config = dict(
    head_dim=64,
    bias='none',
    parallel_block=False,
    init_std_o=0.00342,
    decay_fraction=0.802,
    batch_tokens=32768,
)
MLP neurons of a small language model. Each row is named by its layer, matrix (up: input weights) and neuron, and shows model dimensions 0-255. Each number is 500 + 40 x the weight over its row's rms, rounded and kept within 0 to 999. Numbers have three digits each.
After each neuron's rows, "fires after" lists the tokens most often just before its 100 highest values on Wikipedia text that the model never trained on.

L9.up11:514487453471456559440466462500553492488511460476497551465475530477503547478538496442484514528568473443407456477491513449476513523490510508483594436517527467547511553455517531473518530566463600452459574563509418501453544441479477509477432491489520455525555482502446518498464531628461549495505519430514435490430529520488467574559449496542462498523469538535527451478532530539483511522489525478503555534528501521495519444562441431509470450462504519512481496554471475491520458547513432506567549512553444406435473448494508477521475497506415460520445425532525522450468405529521418559557503530497508528499512429527438490509503503455506488503508486485465490518408524472518569515515537484510530534546510510492478524598564510522500535485461551557510491423519503464457567471530526
fires after: " b", " B", " Br", " c", " d", "D"

L9.up76:484450489492421478557502503510487510483524524492568503503533423460527518540516521476479498531485489446465544422536510456466604542446565473443483467472528566508519476435540454536526478495495430548422564412454482454537499445501488512455507473558501484515527537526476485513545532498480501431548523545527515523570471494582548525533454507459470512561507471485533507572518508517431500517461451499490478533500524567562563437494547510497521481558545532538557513479479477508470497498531491451471514498533444568418492539558503490486542485457540468486533467408474511425503446557434486479508472499489543464579527568467477444515608536491550450487539512504517493480469522490499556488482399464464478537493508491461530443472525592532480383495539511416499547433432493531468517501489571
fires after: " D", " d", " t", "ou", "D", " T"

L5.up604:498437438515463532494530412472497511518435494558495486515482500505506446518516507576618508497519468513493453526506514489528489539513498503390487511499502468462542533501525493452475542509525527463544556552472532462444497523470527564495494461503466508484526543527503433481488530496528542551492485488420546448500467543498492510444598512494479669525527412540512525509478521441525487444538493573523549531511559576510437486498554464498504494488549485477512495546516517474364552441512493567515516522529443442480539461497492447449480487480501517474531450572577493482452512494523505491475566486483494443406433522533528522469502455498465509466520452484593517466493480464544484486495563377507472509545526492506559524505538419492447522530477504476477448467557456531497537432468456
fires after: " B", "r", " b", " pl", "b", "l"

L11.up342:474513561501454518564457504481491439510491559472509527439463503475572482457531428496512510498492436473578572547541579460481518471483506467458469463467568446440470572477515413441523544541443469505463474559519574422564584513464475532556522476395500435498517511481474457481499512437488535501498508484480539485543477494479484548548521523491539472499455541510582531476526473466433515584510535529501469511503468440461462475556441465524525544555452507486510428562484491543458506498482477497537491468564529502551460459522507499462481485465469495414505516487513453411544530531521574450452516480521532503508499508464461462511477549539460454496480548500524418496544497485558532486452502470598503492512523578500503597469458525523560448495471483453526492560513560559496535560605515
fires after: " T", " C", " c", " t", "c", "ec"

L2.up165:471491505558467491507562503508524520462514485474594536430484486518482490592501523553502614537445531498509483556520565525534567523495496462489498495545467485489478523550412549473477490491516484481477444410545558572504462544551485487482527462503526512507489382541487553515442449493441490523546512449513551531560471452468522443505467440450458531497492477522537547568480469479496514446553532557392516454502601475505528515560497472480510470496519473454538503504534523494545529446517465493497569476487412426516512515549502442485518494446499452524506413490500460526487447520423465543521528493568536484531538460451536472542553451534573466564429447514440502563454450496507524568466475482458479494487446577429450471512491542559470476456515491502505473505576543465490503503535516
fires after: ".\n\n", " the", " a"

L10.up256:492438534508513503491470492485541501478505586472513509467497446468536543542447564506591476527507448505501491450556466525402593555643483482554497480564497469430469446507529475535482507452457517498442531466469558529526566469517433557486522456444480437458521544477493552520569462478476476505479474483504481537447584457508513555494502512529458481454520503463506433506534481567404469495478529489528480487514493552413461519553518535514492543529505509476491461514534522495516496529519422534486456504447491485494449531470481493469447499503367464473466562470424491487447560585595488454496535507513429433489481476495534520443481452475424509460510498485478513430555532504552454494513490541481490496456491606499469526495569563506512445540525494536547554550475514510504475529531516
fires after: " t", " T", " ex", " ent", "T"

L6.up507:516530516510536598553492423391612510393545531557540579540445542466536533504468503448486479516495453434527489440454477562474457517467528493521475501481478486473535487505494570496514407516426588527477467456394543502524522472484482450511465459473571552472523509467504520515486474451531534479493501461516505476566571473491500524496441532537489499523486474438510474459524565506473500563517492468558528445492456586474504544526524539546522525498433493501540511461413462502536442546554490517487433521506506486493539524471484489516477545450516523590511500519468477556530449407481549547527452509532475530436539519544539502567526483560528481459588508538493452497471512549443522465461532541472541518600469484498483463523462482485513485474565476539477462510554493489423478478453477
fires after: " I", " Is", " a", " rec", "ir", "th"

L6.up85:517441458497475509494520535598514470473542529529540506548483477587433496484540488475503530460543478493524573480505535495487547516541480526524531566565523501502555479445492543581432506546465500543487484503457487471420452445509554475488485500512510596471410471493519482482466518473524510505504511546539489489483520526496505528496492467521441497419531573417473473463505525556553536544527481468555581497456546502495430482478538535508441525486460571493421380423450462488466489462518500485497526494514464500489499564467381500414508446549500506463517552487480508545532489500552527469500487529511576480432419496454479481584493554496508565542536433490434485514540509521486449458539551480466486462495470539471524435501451504530436430548494503486479513606489527405561543508505501
fires after: "\n", "-", ";\n", ")\n", " Pre"

L5.up188:471559453507464505431465538489509553447546532505600413555479538525513501516432443477564528440537517538486435527554475435542496531517520519442486493524534528490525466451531526471441523482458510506552543518526555516507478490573511520499525444533531431517527518605460476524560462481498532420534477553409492591508549525433473454487514520403432518494455515491556506469512464519520567452497561529544469493518561509486445474526546442536482527469467502515509505575521462506480489547437466475527582490508447460517492458453503482520516473454457498470490500485471471539451434470546488477557482480524514460491420482491433446521502469487551481521490538450492566595522500476463451434517573451478543480560530533456529508482545515484476552513503542593467546435586533502561522471466512
fires after: "-", " B", "St", "B", "-b", " b"

L11.up308:463537542455492478516566516441491495460529493450491485504476535534483522539455519536388494574567540473481517517425566576481588514430469478522525445538574529492540564522529495480481490431524504496474510449497522486515469500528509523482493481509517460533494528536491464531518473490533481451562507491532470463575546497465483442519520530536476463514456463517566485494540550454490520570526472471519496623447427416534475540457522457453549503442541538485601474503446459536504489500558485437519452525514488474513406467487536533414579530468520511461461482484578449484494455469520518545456506479435502498535499505454508493533510540513472476506533517443539614474526583493563547517577480475454440602538490529488545561488437546559527445491495448490472504504492537547546492507458459
fires after: " d", " D", " pre", " dec", " c"

L4.up596:491532476564438512482454441528505448484533515558443504557515429531482466463520509548521505464508438492540538471513481452526523531546438565566513546547518508434539497454525462501494446455483568510534536470490442464548476552554501469557518414500573505599508538493486473480467535487574472489540507508524460499488392438491455412519496436523446518500469584485484530545485469612519529525506482525516532482524557481470544460431455497516536547551431523473464579468490492396537511516515559479463501462549470534506498535475409504490425559489537458531468553509436453443559494460518480480535533496541464474446491504488438494496446495475532603523535538509440534518471492520452476471486577523514466491509479453520474559471493520474487536482495434506578489508484495432481507419533548
fires after: " ", ")\n", "\n"

L6.up8:482478531495452492477537515521438545448465497490566439461454565519487497432424587584479465614559604500450497480473493491414471510495443477490562527459455524502501449479560515427453526563518503431534443502484536453507507442494554499500587527453495563447491499529499545440546518461531551464477534449487504498496593489537490516469481426536486493453452505499482463514429574465580540492509507536481522498526462458476531475471530463539505511534520506497453506532625490560551419437482469519544498498515495453475476498447494557534422499566492507438424463508468506516505473443550552572490507500576526466520514482454474487517573445555485522569528501509442519489493497469495523502470490443472513568509466563504572487479471514525544496539509452513485530455478499459452491498560501
fires after: " f", ".", " O", " pro", " B", "F"

L5.up513:516495530496550536514458489480544482559481519442522500546489526485506456550502498492543453451551460471472491504517501550477553403490541523495512531622498404411432535437545488440490520490480556481509486498569506462516520508473550542536485434476522528516508437444499435528566404449543483557540502480532577488449489491528526510515517464482541530479484518505520529460470478525501508474462471516608441490507494507501501512526497486532480495550557488494541494471482484462502567433443430500522453496417487471417438494470495496469535490501439514430488481476513512408515494458447503535491551476634541542475467492536554516505454481524521554491545430447489521484481479583488449446562516462559480562548599517487527491460564447464554495508500450525426551552485517488536494491583522
fires after: "ap", "c", "b", "ab", "ic", "sp"

L8.up99:580420453528552524553453567491467536442478539520527502530456501430490548590484553477493473510508414513488523473528545493451522397486459490453507536598472482473484528481493440543425469505476487482542497451478512518410505537474467536476508535437542460485563490483533503547550501476557550516458562494564479494528472490555518506442518539504535472506517490502467553539451528498451533479460447592466463485550454562532474471425469439515502531534446522546519483542566454512457467482497428420489543487543483565520460590433513440471527467456414504465442525496547473542452535519519559484490526553494460527526455468495536542448512449490473499513479557511472539520476493539477499490487565515493424470569485507518530469465442535542427486510468442497412536541452483525561448481534519
fires after: " t", " V", " v", " T", " sh", " U"

L5.up591:376557474484465561521499446465514504408558464491523528422493493489463426521487507488531604540503531466504514455485452488424512539517471513480472453525461478474488475477468397535446502494529576621509430497532548553498535491477498449507530520466531517465428498500544495619560523530472467522501491520459464447523519442513539471512459544467520521431450524496453459516495478498476508492488505441506492487526500489452538519466494529438578523493451507479423547492527447549519466556519487486504466417481490459519532547398489586442509540490473527539570485476448426512511501509550560576525535491577513496590555549519502489477527461490525560470526504499453517531509487535459487504505499561530493518509484575419508499518537492579551555445535500486551460429482517497481534507519461
fires after: " S", " s", " W", " ar", " N", " w"

L6.up1:467523504466539532569524477438520480495528445491568563519492456518500505433428500481453463566581492458508499532474563499534562500454531487426551471523535477463528483421560516454518562465507545449506439511469533438421555463497523445521554494492487525479501498561504491524562469527547525480525517426496553466515483517492524487507510501504500542580529474489514526519439549453490489487537469473513572437460511428542457566498529538557572469483525538486448471508478529470541562536483379497507437518541482479475501523534476480459519476457552486565501497440462541476525504595404517479527527527535459438470443613497484502511491447523510429552434474441466475458458510538477544474540499468495528459561559495474455532505490504473565397546512544519563582520506437485490513520461467
fires after: "c", " C", "p", " occ", " inc", "sp"

L12.up238:503500558536468485515516476476491465519503534541436551476484585493534613465509463518449504524483492519473469556427439406471533480471394474487483546546525494457456477507452465528499525489469522508528527492537505512489470553529511510559478471504531471600519587475486530491473507448492477495521423493483483487495474496505422435389501543545515475469441556493491528483524499509502463528525516539521497504499577457516432490535555497437584509497565567549520483542508478483484464504473490555499480504486414476472426454514453558513439427509459453531422518514452478595455439470412477514513513497512570472502428498552436432549510533487540552511518584451465490534463437501542471454492455483531466519515444471539512555454537515499500534492507557515597461499516431473529501492544577
fires after: " ", "0"

L4.up102:499432518456456450419517508498456535473512491475534528478500555542529520510460461531496573479512541544553500506538469482475516499453483519463522462466554457528486464504521514540586558462502473514555486483517443518540409572526517488517414488492547487529584449538488605538445490533426478435577424448520502469576486459525462507492447453455491521556536585535432483505537523511522493420508498491529476457564530474546498561553499496515497534540421443534443549457448478535543434447508467525486498530512508463466478512491548480488563425534496434529483491518504509583469488532410504485513506535567473508551516480549504492560480449486570506499513406608567494497513505487553467495490477526524447475443423480558505493523510548544496481468523514506455435469520518452474511435453436
fires after: ".\n\n", "\n\n", " |\n\n"

L2.up505:506536487519537475427537478503464589475396495522513499500433486529548482515412480561547534458550503529534468486560456479433517522481516517484529496503577472528503513463479417485486491472498483505546524507554500510509401494491484491499462482515542515509580470519518570528471513514454563587596509499537520514495496454496500509549430454482476472524509530545527481469524447506426513363480581496472500430508557495469476535483474529446543444524494497466491513505479516532580445525490485518466493481498483412429515479512581454497484458464468479506518512583604474465492495540493598514430546485466492547463514564498482572454518479516487515501584541588585462536490468464500507529486530457471466472451451495456487411558492533532462480440535503436545496456508526535487548541516546
fires after: ".\n\n", ").\n\n"

L8.up64:458508491505468535462511414538360490487483487526554491551461472503536519503511519533501512519507523521514564445518559456443518453539470432532530463515533451490460497414495538452527522482455481493480539577513484385492580476510487525500526525569533408496492493497543504467534560507491537506462552494544494478445436441497511485422509537498435476572494547535494447514504493517434564483567500503551523478530497546493468505511520487498508455560484601502549437513466403511485542493498496470433480501462465497493486432439547528507543520526443479440449570488552495528493474481571494504533443474549520514418510494455456425592586500502511550532451467444500546522520541470502448457506540506438509523440472543490470453499533519504493555542493536550471491504457528467481569522475613
fires after: " G", "G", " B", "B", "-"

L5.up491:520472507548523491500512584591546454498530581560572493558529450494494579531449463469483491419504531481510530477521522411496482486496437511529549498522582480453505513523538553505493567579502438539557477498521478490468468394522497500485509543486457545512514531489457546557529463458565482480505571491604477531548475497568513542491570506534491467469474497464452520522488478528533502496472470499537479504496477567445475445499503530480460530478449536512444469445520498494456573482562454453532475493624470449511511525496477430412537467492539484571531532515420426487556565482551516483493519501456512475488388556502545481491485517498459526507500486490470537518542460461481505552480515470424492454558472562506447401455475539479498505486455478493470476495446498416528509512564445
fires after: "\n", ")\n", "-", ";\n"

L16.up756:529468526480475447454451456523519504484524526540476545509528486454555528458544563440443416540503493501514514480473437500524523470561527467489499487559481438409502468495530478504547544475515483525483517552552491515524462524490442500527523494515440539517527421539513496457527501599510473506444468478490422488616445499479544499511479447451547554551540596508512438480458498577516476473526471558398499543517514470570528528542458468529494464484450515525541475525471457514533503531486474533444527462449530459432503435542507527525537399474498518466462531557532545447582499492518561498605457502496512489531467479464490528489463474572551550470464475528487458478488531489474427497508488413477448550507482516571542524530520473546483542485468480596551551455442440530422506482546559
fires after: " ", "1", " the"

L14.up139:422562455419520516514452485511482566524461497498513470476489532543484520532463535522572568522437496433474475474510490598525491559404467549535482429613499515490405496493533475455456463494548488467600497427501504463434502611609513561484478492446510388512499515473460499525518522506495503501498533451446554474474498518508534521444517513506488490529445487410539493476457499552466553468549553559525580442491552470521467506505499480504478531528505529422455443563456535474466523510467482513480468513531449473462479526533478491447572520428528511515547466448493512483461551492467512550530498518500428513492436502525489531528455476548485451489532442533464513483477529546558509514480479437570496491453527537464531542532516519517483492509548466568543488518579487536514539501529408
fires after: " c", " t", " in", " h", "-", " K"

L8.up447:501574554496441542461500478530468485524474521498521484444426551421572450563545603498475494514483445478515472514486543491474535494437428480483478452413506485546495524504530559448536534513454538542518582524533511519477488529502594539501492522513446523480483496550481495408469513481459526550516472436420476507597456481503518497564548507542477527499501442414510508540454540539459477509405500460421541498497484494484511460456467482463405485469555554528546578493513448529499517514534535543466436410445541510475522547497545530461492478537489548450533522528482487443450389475504582524512539446541447536464546499515467503511525521523531499485556531505523481549493551451536482529480545524524500476500480532479560482428510557505506505518422472463477497478407509517478478508508600
fires after: " K", " L", " B", " P", " N", " M"

L5.up209:564552455523457470439583545506465514450481511515561459535489513545496557508497480442553566502509558562491556471540524518478461530520506508558517524528535481532535525438530580509540520555445446448540474445535550487442460449470483539485556494469467496478483538500444497494544497450524532446450506478549463525582458558543555482488512437530515470478531526450470507450544507619459502488465489470521501491442561560446474488507462520498372476557513488557478486521567497432551520511510467495531435468593442478471524535500484396477464453464513480473524565459481455472499531517537519497510479478510494496460507472492405465510537503483503459537450559453510506494501441496477446567464527443515507446564483508505480452543404515487515485581556563487514522472437556467558497510566450
fires after: "\n", ";\n", "-", " Ch", " A", "g"

L6.up486:565412549431474532485498462495465458490526570514461405487480495584485475520591532486464498533494477439518500473412580602589526516487467465483483515478593512469482530476511571481473472457544486513531479513483509505477458472483506491562503441572428543546441545484449510497474537507525492447532539541549505553537448493483452536545497510471517532466452514413462547556492536548486508541516545524463506569500533481477474427535534455450498495496489493475495532512527457458474514513414461495526462521474482479463438509516473490435533494525413466440448527425509525570448443551531496462444538500426484595529502467455515499531477525467486471592473436526488524471447512589526534574537497462484505498447526541502559524571439512452484494491563527529506450559486476527475502466503499
fires after: " c", " p", " C", " P", " d"

L5.up401:518551491477541468600476515564515508450464482450453508495520508509498454585473547539467560568425545459419519538530548506540530453477437453464555476532482506447518522515551501474502582470476453459547493476489520485459523481495497529520410511451491471505466534531536466451485459496502497498405542507434537498502524510515506505500465544542521497519400564497458486464544522490463425551389497503526564522555514496492547480443516510504474464467451453488568493511480585579548521445527554507516509485537499533499478515558426558462469540509540486481496476457540506483480485470535512417439547529537470577448514476512459478433418520414539569477560435509495472499475516411493483524477479513509425517484483559499497520541446440535496483476420524477483544486498506591555472455484574
fires after: " M", " T", " H", " J", " S"

L9.up275:511593509494574500500583550522440514531489488501524453497492502567550469543440551503446465524491515526541531463543551570454545510397511583481520469437592501520458512421518602532428492525490457510568463545564510499471490462494467481490449498543495484516429484488477514537511515471538492505457555479493549457496534481546538590531419480466429512449482494454513458542453511462599519499447481469511504462519463455508470479444482514455488431487547559484523520526484508477554499541472558459523475493530481449484508529491444439522540524472495413511465418413521497471430481501440476539407458500505526480497460542504492527475568463591519471509523506420447450497475454489523446457456458487540487558524525509462501483594464524486568501473502471487512520493566513568488504533492539
fires after: " en", " sup", " Che", " ent", " En", "or"

L14.up722:387487400455568509526518499508468483397513534469525568508470432466511530528418610469505470588469402543456527545625508504485478453502478555554479481592491515499514577467506465530514540517475520477570469591497462518471560552533468493427540491512474461442492510533499500515572471486442467502479540448519530505508503506541549537470533481519475523496484539487508519484489373546430553485499483446519390491502541478527485528501492409466460481476480496535494514560457480482538500566532533491515482504500511544485442475516520463471472578433510505487487455458491441580521522409535516523540510526568522484514523492515505517455546526495521459558532479510489460502513470476537498476473456521430519489526457506470548493469513471543481533564472529480498429475540490474490464517454432
fires after: " ", " A", " An", " a", " No", " T"

L12.up605:480550449455496485485483413538483500498495485546536527534491523575515505557524451527539497547491528513523408481570571541511394532445422565528514471491488495532521466510470514449603543569444537484515511544481440485547462421486508455505496515452433485468468473512531486491573531484522520511496492448462411490513502458440447553496459529519550532468465492464543514488545526545430500477427549511524483539514489524382423432513535538503461548502469554531486475426491521518580438485504492524468503518521467450523514518469571521505434505565453517544477476527518551534476504450574448561550480510422481468454474507533519456511479433479492491494529441492557542487417494490521547495450413516509524507527558480486558492531474504472498513562432474570553558465554527473455459526539515
fires after: " Ch", " j", " B", " J", " b", "it"

L5.up173:457479450514507527506517522496496518553542574490402485514467538533515401493551556500477530540584537436404556480506565494487505478439480460556533536598517460518458508531496481521481520450485544489555468539508544516510504480521555545448535531527534591486480532486475464483486472461532459508525549503514495512531525428516503487507483469504530461594517483529469482519543519498494487503493521506484538509450453455413604476544566516477541475546487507488521487523509497406504543450487455489540429436566459532547510427523507558464506475452504536490502457561539493536430475501488465507486558507527437537494476481497469510487497466500482530500552474488473491528485475432583513427551496531467509545439493538497505570568459494532458449405412454468454442454535489542624410452535477
fires after: ".S", " C", " J", " F", " L", " S"

L4.up268:539477465542503483562531534492431574504565502462549513540500504441562535486559497500497578496512454497535472496511493526491528503557507587549529526524505528460410437537529444490450419504474458479540547429561491574464447464451502500512475476491492481506491533477420482568511535482425522493519463499485497585585497494444545448467482567548520517512534554504542473463518527511482533465457509567536411435471502503417476535538533497499505514512546469508420472560481545441598478448463535581525494547517459441490468426515521495454523440478557502496538419512510484518537511546479514522437532510486512496461459423476446473524550467493484485571513521505527467490438427465573510580528434500459427447445423531532492454572479531521498550467507540534523470478471533512483487499512482
fires after: ".\n\n", "\n\n", ").\n\n", "\".\n\n"

L5.up575:504455454518487511538471531537541515534467518497502440510505438463485483516469518495499520493498451461467445504510445493459527507501495478493502517566517467464511514508528475529467538497500485494495485542492414551398571516509425461549493431482447486483512503506495514474510483492489567521518497472476529502502492459531522549537591477569458548508402451571508562468478528571502520486507487488501553469480407509480537474531542485520479523483469515489542645518490501499476505565468510495513509429489514459468482518450569494554507498496454468549541441510499498522443499561556498511424525459480506526452486443527508602482519524514580522475483506498564491498519419479525539424500513435406588488541490514583564547537508535500568490478454631552449423465525436456512517374549473
fires after: " b", " st", "st", " B", " F", " L"

L12.up321:512520526507449558448509452489458563483540522389453483515456517532513466539483534496480491514527496505511489562473553528572501505388458456491582467578494561571498539493478548507415473487552524487501531470407476554567417520441443452512496476441460443470473505436542442502517473550486545531523442484478507463474479521473519536512466520509535489582510520393536492480479451559539512512491543516521580512495530498517540476559512522453501527475521434535473474526517507560515515445510505495508591505516511398526548500551451466430517508527498473526530569427569531439493582502437493470488516564556438517555459498435535512461489482510512413538504483535475512452507481452546470485526552507448476483501551475471439489511517489429567538531468438541523494437495540529455452470512493
fires after: " the", " in", " at", "-"

L11.up744:526444539588474555533492468496539519495499488470520529497447526533542471509517508456424449518586491506549512516478552535431496486611502462499452543520481482460478559514478511470517458569529476455563518579529533505425549507541519459457483486471489491482547458526468561521584466450525443508555513470561520491530560432526527558463495454570420511507454550494521504419528482540455518539572480491502496569449424433543491542555425483461497488501508434492504471467515474539515498517574467529488502465559500481503553464572493503448580551508507437503494476453483534473542511530476518434380484490459458525545528480491531453482525532472494484492502567485512479566452499535539569440505409559487483583489437432470556513492509558548480507449473486552505457449493471554461506502492485
fires after: " C", "ant", "ec", "ric", "uc"

L8.up409:498518447510486509529518457487531487513505526500447536533505462468445475553529490434499480502493519490476457513508485495515437512458531457449455479533493537520520499483391492548503532428533532434537506507494543518485535556512488505549437474384457482451592465525487526496485521418524436531574486525610542461499565491533537447554502489473443480504545460503493507462453527452507437467470565454468526451519476513502453483445487578517503468513497516520498525483491612543466519508491475528506483474461526535526428482380472481528450502558496526550483506488441584560560509500449529457502528425482519526509515464520449582578520469489490581553483592513437499491543459513472484514486594584520465537504425486535493518612482506546492525481518497448557428515514437475501509487489443
fires after: "sp", " sp", "p", " Sp", "el", "il"

L8.up282:448596546445541535561496495505478478560506577491514415627446524423559497531438525472481515538518507464438475520503470459444534548546496464504477468573516521527478457475517549507454414500438500493526575480464467515438537462492510489428612469463548483536494558487448600531523463525473448504487467515486532503485538481512460484543488453496503504510484483504602460526542444474485468513508519534527466497503480451583457480528562483443501504484508493500619578530521445464474510552488446450465477478549526490474461515549442466448502495503484518498472471453482431546501453470513528468578482533496519483539559475497535483507480475482494501468568471561431468464478507484466493569522510540442493512474514519447542471553555528622500470557516501525497514521505502529482451547527596
fires after: " T", " t", "C", " She", "z"

L8.up293:518465474524519437480533523454484488477470480453473571435482554474453466530506507570537530524546533420504469398557500489455494491450552554497551493488516520503524484572508458508571533530517568427549510502495442508487455598464496493467499514484496484580487586468553465449516467495510538542514578498521427539504463414492475574443524455538517470476457557538507551476445496521424528492527527483552499540490472509508466503525540518476513458479517544527516574610482470542468469545469496497524416503545464481394559525433549515509506491472428538493427471461543446502475475556489472518440524518524486530550505498500467482433516483537553574539442509444530461540467519565582468529462465539443526510440560516482457507557520534521522518446479552491550460445470492501467537512428460
fires after: " b", " ", " c", " me", " R"

L6.up56:507449491544527470476502530531527490456527514552592497572438569500471507517485529471455517494488502486471524458525507452517470524525408509555517418500480499464504424444490449521507479520430473510564495491467529427519497472395473555496479493542435500469521469559479446522519504494518528509481553536550484512508506510593455533489563462556444490490589502525511464460472573499567469520568487518499487475463512588521425480495500495542560502512484478520511494515544404491408535444559408544445541529568524493539539455440456487524499540536480480451512456499583572526471481544625501604506519546526526471533458482484519491550495508498465545512468539529552550467478450486518476489469546491459513485519471520568496498579478512522464468551488503492420431487501541422574493518501451
fires after: "\n", ")\n", " O", ";\n", " B", "See"

L4.up154:516488498500491475584504469493558459467472478499510470400526503464507511509548515454498553480530434489509613437539504493513541401499491443454475396474484492463483474513515413455438470502503513480484521538535500504495465473434499544519431548490429440568577472528467446528506498476496529508499508444477511608522473540543445520467521532528519554491454555509496483486533455506453477509483542471463405542626435501491454484544483464457464467495524553567482460525470423538525523543549463531496500437479560484494434467511506535473454474505534473514471515512539542463432438504520574499486526487523488545497480547459509512467438413563588499482540483488538425461518535468516565526532505550507496495525535578465545443493539481462441496501548484538593463518452436497496461538500503
fires after: "0", "1", "2", " ", "9", "4"

L8.up704:518494501548522568445550561489450556447558566517465480481565463484534481444377576482470468493517468523459481453503528574462489521483464482544471493430520507494448488496512556560551471534477550451547449494519501522486486439448447462557524473473506490432482460505555512580495482482530524452548530435564474541509579569536531534488467522501550570500458517539474516465543543448531492596457491511552505484485529444514548500505439528485576493509525500432492477492463574462562441544464492506493500451519491485514556567509518450531458487519435432539449535537594518498482485487502432461456508531522555546512458529521470545556476495427501533533528513488532435491444495547482523558526497496517507431531429443536445523551441505521502412511483436503569452501458466513429517501505536
fires after: "or", " en", " Is", "r", " I", " Mar"

L6.up66:461507538370457497529517451476506494496552403519514559422467468507534547568468476530558584527526482462506515573536531484543467513529524496512474516503529406481516433566509507452506529495403517514537523460518502480553517498471513580509546569548515542532488470512484509453545498533490547464476504477501521475497439481480512488494396423494549520525493619510506510448492411506478475505550457472525486463524476559464524496489529604507512450536507534531523532534465467443530510413516544534489487607458500454450447527481483519498560466434559524499500477531498511474442454497527466530457509530475525420497496462476498446558486507377545464540482478525470457433470470502495447529555504531471502484469502490533634515541513533463451540439517490521467512504539509478497534447497525
fires after: " m", " M", " |", " p", " P", "M"

L8.up421:513447509529469489436526499488530504539451497494560592421483546448524530536491522535522494540436506469517573417441510475506469509466525497488441502441506451464542494587536505482457589452512514432508501494568393516521479448452575521465456556527505448577473558467505492536450537547495455445472489558518522506459444466485549456465455500471504481536521623490472545483493463443520504517500531462527485536502496506497484574471559539498540493503463482541539468512554560549433527476508455492489559528475484445480463541499494499461549428459478510510455535485529499561496596507507468532476522482576512597564576472459505427470490427475474479528507555481520446505493520533473439474474582509465457511496500456445489562614528481470497502522438447502472486468539495435452535512491502
fires after: " m", " M", " the", " B"

L11.up510:494596565531476513529553445478551499536551539482469469447526530478486461542537515504484488457560464431441421470533498459450553471429446495500502487511513472502497498595531487500513544542522529502486535487447480537454538487492537517503542536477482435498500550563468523536583457434510473434529477523560466539500551494480521546535537558522502534563447525470543496504536486493504493465486507465470552520457467475509461521548453587495464507437479495476489525442489480545553500432454461616472516468481491483533477515449545534471471546578442502545511586501447498587461446542491535514458555485449522515493511495487486456497486556565497544494485531473467444417523529448442520454488573545475425515402572518518531530409451460495532569484469494493551504568464488603532504482500551
fires after: "p", "sp", "as", " sp", " Sp", " ex"

L12.up63:441540551479520469544510544475516569502523491481506499532491531426564536483493532421565464544535497464553465556533525459483505558536553406531495472496441557536458546499530449463501525523431500432515465540482461484540531477457500488519574548475520473476510449438583427504566463530408557485511532384519469503481433481498451412484472525444487519555497456484537463514433430475445462535525518479414544551532474463451455520504489528501516453461517468470558505520559567548457526480528525461547451512529497552448480506458441470464451440476483525547524543485529521550530541513497493488500471591501500555477493523477500520480490470479507504465447546503527401468510573424487486517495487537576467562601506503443453534565453458435463512486503527480500508553487515519543539507516489
fires after: " C", "c", " c", " All", " sh", " sc"

L5.up7:578531498452482482481525441532490517429534526506458495415479476428551501502505514476510511507576528489491449502510480499471540499486426492471484476686523522488524509455495494549545461506533523482465455536495494467515498585443421534487585461449532491487476494536587559542533454459459497491495550517530498513482535482477494516469529519576544469476534527530506484516478454571522449525484497514435503527523530500538516444510533509551492420492511455485517503508459454509510411563553451491504523562471462553527511538515437507492498502421413512573500429499533464595486539465554522539553503518491525485524492489511526496448537487514459524442558467530417495589455448519453574456497482507497470460443436476461537464556511458488485458502577458523507554456472557457468445478404510
fires after: " t", " s", " T", "T", " S", " a"

L5.up763:542511463501512507528366523586513551534531450542466473523522536453541533506485496516540463459503517505486504462446448502477515466508544535510496520499533429449579505503573551480429498456483541522441523479560446487546550512509571472498526524474435479557529544555491432505515462534495492461527496529522424548456482535529449519524455479548491543462464544481452450473459467570525530490440473513485491545537533458447473515550571485541485489495479513465492508564470416486514503458532465547541512488529456425540475466503454501483524469409474496515501508462503502452446525489546463536528655469559457549434547584563536515468548474513562573540487486506506514506536393502524466466519542482462427498486525471505434515486513438480425536509446457583534490484553533459456459486472505
fires after: " B", "B", " b", " j", " m", " D"